config.toml
n_layer = 18
d_model = 256
n_head = 2
n_kv_head = 1
head_dim = 128
d_mlp = 512
vocab_size = 3349
activation = "swiglu"
norm = "rmsnorm"
norm_place = "pre"
norm_eps = 1e-06
positions = "rope"
rope_base = 10000.0
rope_fraction = 1.0
qk_norm = true
attn_scale = 0.126
bias = "none"
tie_embeddings = false
parallel_block = false
init = "uniform"
init_std_qkv = 0.0242
init_std_o = 0.0
init_std_up = 0.0242
init_std_down = 0.0
optimizer = "muon_variant"
lr = 0.0121
lr_mult_o = 0.894
beta1 = 0.9
lr_head = 0.00663
warmup_steps = 30
schedule = "wsd"
decay_fraction = 1.0
decay_shape = "linear"
final_lr_fraction = 0.05
batch_tokens = [65536, 131072, 262144]
seq_len = 1024
doc_mask = false
train_tokens = 615700000
steps = 4010
dataset = "wikipedia_en"
MLP neurons of a small language model. Each row is named by its layer, matrix (gate and up: input weights) and neuron, and shows model dimensions 0-95. Each number is 128 + 24 x the weight over its row's rms, rounded and kept within 0 to 255. Numbers have three digits each. A neuron's up and down rows have the sign that makes its largest values positive.
A block is one neuron, or neurons of one layer that tend to fire together. After each block is what it responds to, as a language model described it from the Wikipedia text at the highest values.

L11.gate5:192133119121095108102158083131096105155123115131119145139178158105126106135050177100115152107147136148183091153160126113118122060154143155099142157120104135136101140129142146126096099131123119137115174196113087105187116127135098108142148107101102123124139112139112158160073124105109150128
L11.up5:079087126171135133160121132124103102136113105152102153131141100119191107160135143142132116139170115138161134137136121122142173101131081102131123088118137131134139147083130163123111120159064130138068130138159143157108126120132113091173165136130116142122118153121107176131140150148121120125
L11.gate151:156132155146127112131125111117138142139129085140147132100159106132129168136142105127130170073105103152157119116147157128123092117185097137128165154095107133128129136098120158123155142126153149150117155153103108123132148131174088144169152126140128119130160125108093150140140154112131100153
L11.up151:084136131143125079133150100100128132122113104104097145121158126089177133145147113151119132127128133148089143157154098119124121104125149123170177122090078134169137112105094133145159091163121114169092133157134116106137154113143105131110123092151180132090150109127146135126142172106115144087
L11.gate186:133111100099142155106122137143080165159126100144095108126124119125139105105116138128147131106097139150132140103127150149143087134114150123153167122086132139135119133165133180122118118140148123132079088100136174103122145153151122064149154175150124161106138055110095080118113135121142126152
L11.up186:124128129140118093143127121147115128134146100146136113153140121084123123140109148134163119139157130147141122143113110058123141147119162109127117153140140133137114119157175162148150125125114133153129105156133141156155093144119094091130137136113131118130103125114122080144104113104129084159
L11.gate282:163142159142129128073129104123121093101116147125139073126146108115112140117124134138175093132077124141138159113133150120126119100116179147111131128115130114116117119132173135079132096103152112132092131130125169124113122119093156190142125109115144089107122091138177100153157104112104119132
L11.up282:110110116141081113103120135140111138136110130130119110125134125148088156154148150139165148121132127145170155132183155116077153091129146106163137118132122118166120186088113131155139130121124144087147119123092103142122099185072128169131119125173107125132128133155123170158144124156104159082
L11.gate289:130106134165110140130056129145114151135153126105107124113122129141126140125149142097145158118112141166123152119119121155149158127136147136131186117131183146123157106125137117109130172139173118128092139131146122130122119156145117123133095145131121120137101130117129132126091133129140130143
L11.up289:122106148132148173140094135126112123155093133109127112136138159136144193083175160120134125110103165107148096085118167129137122137160151109127137114104166107172152089144109130105088160091108099137118121138094087154118120106122135137089161119118101111151135084096122151109143135095152110145
L11.gate358:137117180120139081115141140115124120125152131173106120151118139099147161113092150161141146149147096141127137147107133138105100148149153142117135122138161142150133139166125130141137130113145126127100085126111107105155138124121118127145159136162096137142158083119126095155129159129107106104
L11.up358:134136153155099125142159125151076128081115138123140128143101139116154169129114155127143117093151108174162157128121165124123153116156163079138069128154161121101115118129115162127179138140118120113125137106123126063191093146119112083152160127077129153120119120171115107136116141167128103182
L11.gate443:145142120133161069110102113127108128137110122135133118128103125129207111130136141113100122108124140115129124148164130129108097136125132091109132092096121175137139164164113137142118115116147100127130055162069092090135093139147117111161152119137118117145154100129094123129127132110126121173
L11.up443:106155138110144136114100169100144126114157130158146135150152110112121126133088138114175110105110101151134135086130117122141110146116157123115144155111074130143119195148129142105148174085108149106131162121155106122109142158120112115165158160141146115131111127153121120103130105121126125075
L11.gate486:132124167108075165172151110144116126139111163143155109113144158117148162084097156080141157153090135154128138208080139146115116126140151118128116136146105101134086097139115111147140155128113123135111143169132157131115120112095057136167129120123088129114110114151113133156152136115116072148
L11.up486:105158133141106177147120137089075084139133126105163172111122144130141140099104141080105144144121139103131157147127144097180128118136138114112129061096132116150168148133123121125142148135135124107103130168136098127118089145110131120143128144147145176141137100153113102158143143162102142130
Responds to: Before an institution name

L3.gate165:154159125105133111088076162161139123098143147168178148097138119115104147126142110149175133121136095138115118103146155140168129122122128106111127134135148128113138127092137115150152149148143097137125178139120115135067129163127168141139153144106093123133133168137164134099125154101142115170
L3.up165:134152096100144128116116170117128106128140169126097130106140145165080082158160135144123142163107096110138130145122121090093123081102132143104123147134106107113107150148085171147140121097121119120122109161133116139125069140175078131163118124114107097094153133118113157120120105163097075159
Responds to: Paragraph and sentence openers

L4.gate105:156101106181110158148094155136118112100140098137170154110104105147114135104131185142100148068104072116136113118137144116166145102125128133146096154151176092090110098125078115121104121137132097102155147131117157122128125150122118160113103125144124129131141140118126113123135136147115149109
L4.up105:133070158112102154097155135109111134154180112114079141117101130165130132154145149164131155100117141130092132102111112137133110126061127143138120109166125071132126126117108145134062133129114139120171101100162120095129141140136134147122109113117095127110157123085099176103108149123143128145
L4.gate131:131140054154117097150157147129144125115144183134140112136149124158153137122128171125144110121153113148164117118126112129105129131143124070167121139120104118131086122081153137176143171109128129139107120147146135152108100098127132123168129079165151123158078127112140106150139117129098129133
L4.up131:130157139129112120124159131084083103087135123141175083162132120135135146094127144121134133091173130131141111123134128092127115106133164149135129153102143166148117122107104099155146100124140142155146129100129123122113111069131114146136126151113148117113129112128134129170140097123114090092
L4.gate192:108165146103131149146093114151156089115141144184157101142128111107147161133108147116127121155103153125152114144089153120157126144099100144140172095122159155106148166102111131127126153114105099122164140132152159096141101186140119147141110122116131108131124152146151144178134148126116114079
L4.up192:139169130105136126090154129132131146125163093114145113129121113155121180171149122164124105146155103165192159125117107098119157129122116108143126126156094137129131110136132132111109138114143135148117167110088146133149080128104169152151100097119125088113113144140105160143130136084142126107
L4.gate335:143147111085138137136139141134106134130129095157131113149147099134184140109123154196162087137136139104127109132121135107186122098139117119124148154182113130124127119127074150140084148132176165127115125113141106174148109135171120176119131129104159070145108107139116170138162159120164112111
L4.up335:138152124137157151141140115140074093124124096152161129144134139147128096115132131117094122076117163103196103143068149098148130129098124146101133102125099105093154134143125138098167191140151139144178136079145102135140106154149133125128085134086141168119160134119117147123106086116135087134
L4.gate346:102139129147150187136087136118139071082136135133114108111146113121144118111149121140102147110149150123133168114131102126131127152177129105135133056145094141170118136159103150166133146143175143158117088119130107136123103111132111113132117137116153132095101146081120164106138144142141104146
L4.up346:108133100110162138115125164122118121113097103147121107066178110108121088122130129151093122112093141127129137141128150125132090181148122172121109097161118122123174136159124143144136139147147154164152089132109134164171092103140135094136122116156129111112118131123116087117095101147120133173
L4.gate430:143125119160131095123104146135120127111147128112111111080162101097137155121085130143100127139130099161127140112112127139102164130127126099153109111140140148121138126149144129128127105139110184098131115159176131150211126167133144122127129135144103112112145161155127141148140099129130110115
L4.up430:140126095145088121133139155097124159121101124120156147121133107124091123104115118109128148119116121145170122132140116151143145142091094076123125093154192138163160135106144130167181130137108114126121122142105076102117116169110114142124110119164109129112122148136112126125146117136119103141
L4.gate433:176094119156165112176197078152103171124105093132168146126113131121161158134167126074120148141078139145124106147113115163157137153116091108164131102162102127120145167104132149124111124156165155122120121126144172143151091136155126144128112154108124122130104100122128147102130143142124128154
L4.up433:156130155129161107163147151113127151121167087163175124123108157090115178133175123080142143114102118129138104138075121123143135133101078138172147159157139055092181143122122134113129105128087104167113130094110151176142104102127115148134166162157141147112149135103128120129072087149138133144
L4.gate435:132155161131114169123093153140144104127123112135133123109162115148139140147119119101118133111167147126146122087140108128138156111092094116156093175140151118114084166132102144165117099074168100094089144140173136129086178138136148127144086163106144146140130141134089151124118142113145125107
L4.up435:116171129109128170136089142144137116112093108139152197129152153115122134115116142107078103106135166118123150146131102179175116111160099130136127154157122131162108109127106136141118120159138095133141154131131114148090126142145115115134089135109161140106187122153140122111141119164110179140
Responds to: Adjective suffix completions

L3.gate87:111130168084101164122116127132131124098133158100129140145120107122182139155100150105125128103105082170189110157141160141117150152111173118130094121141147130160113154126160117133108132118126148132113119112133150119137116124184119166164137102132117118125113099134143151134137128080105101159
L3.up87:169112145132132132115132113124131157079113143124101110140122084129147147156097176156133099154138103107134091104136106146110105114103107120109117140093124175140115170166134105153103126085152140104100117146126097103095140113069122136153134145077139131108101127109116173155141170189141158125
Responds to: Word-fragment continuations

L11.gate104:152114124084094133115127152138150157133136093139115128136139110131118126141133098090160123100130142128104161132086109134096149133135092124073134111155153150130131145101100140135114125134109144141151106155108158168070105141144137113160083131143130130147139143096139123147167152131149151143
L11.up104:145131125130139097088131156121118129128121172105068108120124147115110127182121162102140119155121129141173085129091132108087102125121128157118114130115112124129147137146155106104132159151147147150095084119132108117145151156101144140122113106112108113135101109159135156098074123132129077087
L11.gate172:145120124156123160160105124127135161141125160156133138154083103116105142096119125117155168133087121131173048142105093128145149137156106134147147155173136127119151119102112114127116154105160134124124122126152127147139126091115129133144156166170099117138125122119151110152095158134132137143
L11.up172:145126150137126157116095132137124095133125123119138129104119068125132127145102120150179152144147099150149092119160127119146109101145102147159149195153146089119120189121151126102159117153123132131138146119133128119153117095117158133119124107120156099140102129130090097153144079137106118203
L11.gate189:145123176110098183136128143130090149116138102100143133154165120131133104158116116113118166169090130151106165087172163143089113150141143123109127139122136112155114127134174134136166111122128144166091120172096115166153106158139126144171096116103143143176125135101158100114139147153128201159
L11.up189:184146126137124137120167128138138133147121151137116146120117117096118163114094174160134165113134098110111115164169135153127142094174136168120126114118134114118139096135113140111113151091109143133150161102154125095076110098161142143163162133114116110101143179093177131134110178066147160094
L11.gate215:105095096109138105121098106119129135121108141140124127162095158103129114149112148131138104100125121123119157141125155175141114106100150118146168155148117093110122125130128147117124128145115145138062132168135140119137115095114113125160118150118139080143129116125129107145154109140066093151
L11.up215:127107145157140076147130168104142111143138105187116104138076117160129141167127166155159095155089083113152170140107153184104092135104119119131106128168164121156152101121122142114142101163123150118129119128126127141150096102099071089125090113126104082098141118118119124131148130122146125179
L11.gate280:129138112122132101139175154170139097128159129165100101079118134132114119081135137152109109138113150137129124127103127101130122115112140147175150137124147112178100107121099177138146126099118145107115080121136178140177141152094106140146117083079159119115124106120131101105172165093160124133
L11.up280:103081105139111154122121121144084106126100124121123129123098131113142123087167173096091120136112126162119161153123146110123144136106086176120076120148113132134121135084135160135115137146148082121119101134142145104150161109077055143129122124108137159157153112107122109137132143149099136104
L11.gate430:156121170130129154122107146132095162138143108160115104110114145167161169113075152120127151084121120166162144100099116122092133128136141125131100163153138110111152125101113148126126121138126079097105132104158167107158114123133140093174072159154099072152128156136148115123099152142105100133
L11.up430:142118155175108143118127171162157135111119088124131133136117119130118122148124123167094132140134122161105085108102140121151139113117120140107139145163112117144124135115100120144140099135117142079116103095154166112142113122102143150141114101138117112114105125102144117118147134089091179105
L11.gate436:137168122144129125137122090137109116115136126131093124142109125104137130141099110096089099088132160153185183132121101139103138136159142108108132163135135130151117152146147143109153093090134151135120141111115095129161083131094128147160112173117097088159099076155136110119155143091126157148
L11.up436:110127112124108136115135112146139140131148126141109105143120148066149112075133118112123092110129170123199144123094097140125143157133106114113139151142142118121154108105147089077120110114133177177097096126136114098137080131119131128158110094127097145112105117111105136101161104122136127106
L11.gate503:098160146141154124135163113145153167128141142112133114140129124122152085143129113171098143128100128152118166122161086140144181101106115123109111138141083134144113142163140153199090105085151133149063134108129133126130099144140098106116091087094115109159163124139131090141125143140125078106
L11.up503:138097151122119103138129147126123128181122070141144147103135135096121121133119148140125172165120166124140120108104132086123163106134149172111133160145155181182127130113098093121111109145148126142118103144154134128128139132115097167171125130180132126132115119112147125111136155095113176100
Responds to: List item separators

L3.gate407:100118141192120182142144129169120120127093124092095154125118116133094146114173145163145132184129140169105093115121101153141153151148136139129123131125131132149079146095107155145100068137148134093092113106136169095169167124103135085187099136096100124188104107101145134159138136090125157137
L3.up407:135140128136124136129117132165118145131123106167149138111163094129123106133100137153135129134118145107143141133141095127118151140076104169114115168136144123166160142091118122130132096113115094122083124173134134110143127165108094161136078163106143145149125111135146157116102151145120174083
Responds to: Mid-word fragments and conjunctions

L11.gate2:131114106100120131137095119098123116142143119097143139131146142121110121110124111129103120102165172138134106133118137152093147108092152153086108159110123114136091128139174148133080122112132119141138109114108156104075134139108154125168116151104087126134130123108116179131149097115119111137
L11.up2:135077154111119151110108142108154129120091098148110118150137130145116110092138157151161105104126130147144116116105152098151101085109079133176114159180147120102097161099127133090127125128146116144169120112171151148117146157140122087156136174130097112129150127143128130129126124134137108108
L11.gate113:150132155140117151176152112114151114125116127136115114127156089159115122116080100087146115141136134107099116112110151070128094121142161098128112140133152123066127104151115142115127109144173081098149143089130088103116133108110123151163183113144139123118142163097138125107178121124106161120
L11.up113:098199160113148114162122146116116139110098112149148157145127132160113137113155109059132162096112101120083163144139102124133142150092148134154129123120137092088123148136113114155146101126123139121166152101143162144165117145156113125145131170144134098165110112145154159081143148132117142058
L11.gate148:148088117132155152143097098114136118099091153115167136119142100110129182134100164083121085141101119125122177165161119111144104101150110157142069114137167136123111164146159142119103132120170153157129147129152152099136105105130137120140104135087131139118120113110133143148118163109131109107
L11.up148:137182107114136113123160156144072143131123131166123130146114137117109135177098129119144141116108106117121082117115123123122075104121152125138150079146104150135134142151147100136098136100095120098119137096115107087104098120127144118099112168143136091110208130071117190150131091170117121117
L11.gate244:122103141143141123171127095101170100124093149104156082128132126111143164094122169106132142159142119142140154130151120111135147118131110146149139143144110192158152168142169126095119124114180139161119149148163102125078140111117131159150099156124175154108117129121148100158101130117123154107
L11.up244:134112179113119102127089127116142118130120131123145120124164116132165142101154146149126162105126131187163140102110121146163143110169116118101152137133162129146170164142119128110128102151099125144165127158130123145104103112098152150114156083147147112177138133154153105137144183130133086172
L11.gate252:135097130183153142107121140154125113164092141071127122136093117104134135135094145117132107139088090077162113157094134133151126077096130123118103122093108119135118114099173122105138124111104151110155115135147137134112091117147130139155098135085159124140142144147160135137089131131134135151
L11.up252:116116164134162083159089082121118142129110149130123157125105161138137148115106114111138125142101116108136088138106155133129118149107156108153112073088090129102125159121154166086136128136147150134123128154087120130131135094137114127136106163117090147133106157132172156085157114164171104124
L11.gate283:141170153088162087139136129132132163070145109198149134126101121143152118127091141127100163124110132106100159092098155130118127099121130097102152096109111184095150122120129157156121178129138121115161100118147155115098128121080115092155136127134133156140081132113137116139162130124089144129
L11.up283:118112148135109136152144077140128152142095137131145139141134123133124123138128097101126070143089159160103092117127142097110116135097104130103123154123094100099152180131133122111111123091136124156139106135140135123080118118132132073146140131070121137127132116150107171130144105134135124157
L11.gate340:115140095167134135111132105119144136096145104114174117124092081149137168109180161117132111120135096169157130133137143132146123132117121126146109101106124137127112130105132127114095098145126129109131111123145118134141141090117112121115101136127129126157127139112156098051150143120129123126
L11.up340:123147144158140161168146103172131139133083120076166127130123142142127135104149138165127117131127142180137185062125144079130096082122149160133129097093128134158154121152158156136113137099162152165119167118137131146151115104121119123131144125147087108117098128170108174124141159129105122145
L11.gate432:104111143163156173128084106135108145121140146145178156131111139113116127105099112092148146134132128112127176115103157178101122110123079115124106100119139073112128121105166145090083122125140132126132130144118120101117120146148137110143163149103148187143089162154169135138113092134121161106
L11.up432:141141130061146139136125105115117135123141095181161088113162133095162171116111125123112168150167192132160151117096154141103101083106161142158142158136100124114135094151123123142125157100138117098115141148175101117170127134136129163122133144133135115150145131123118150119098170132121091100
Responds to: Word-start "so" fragments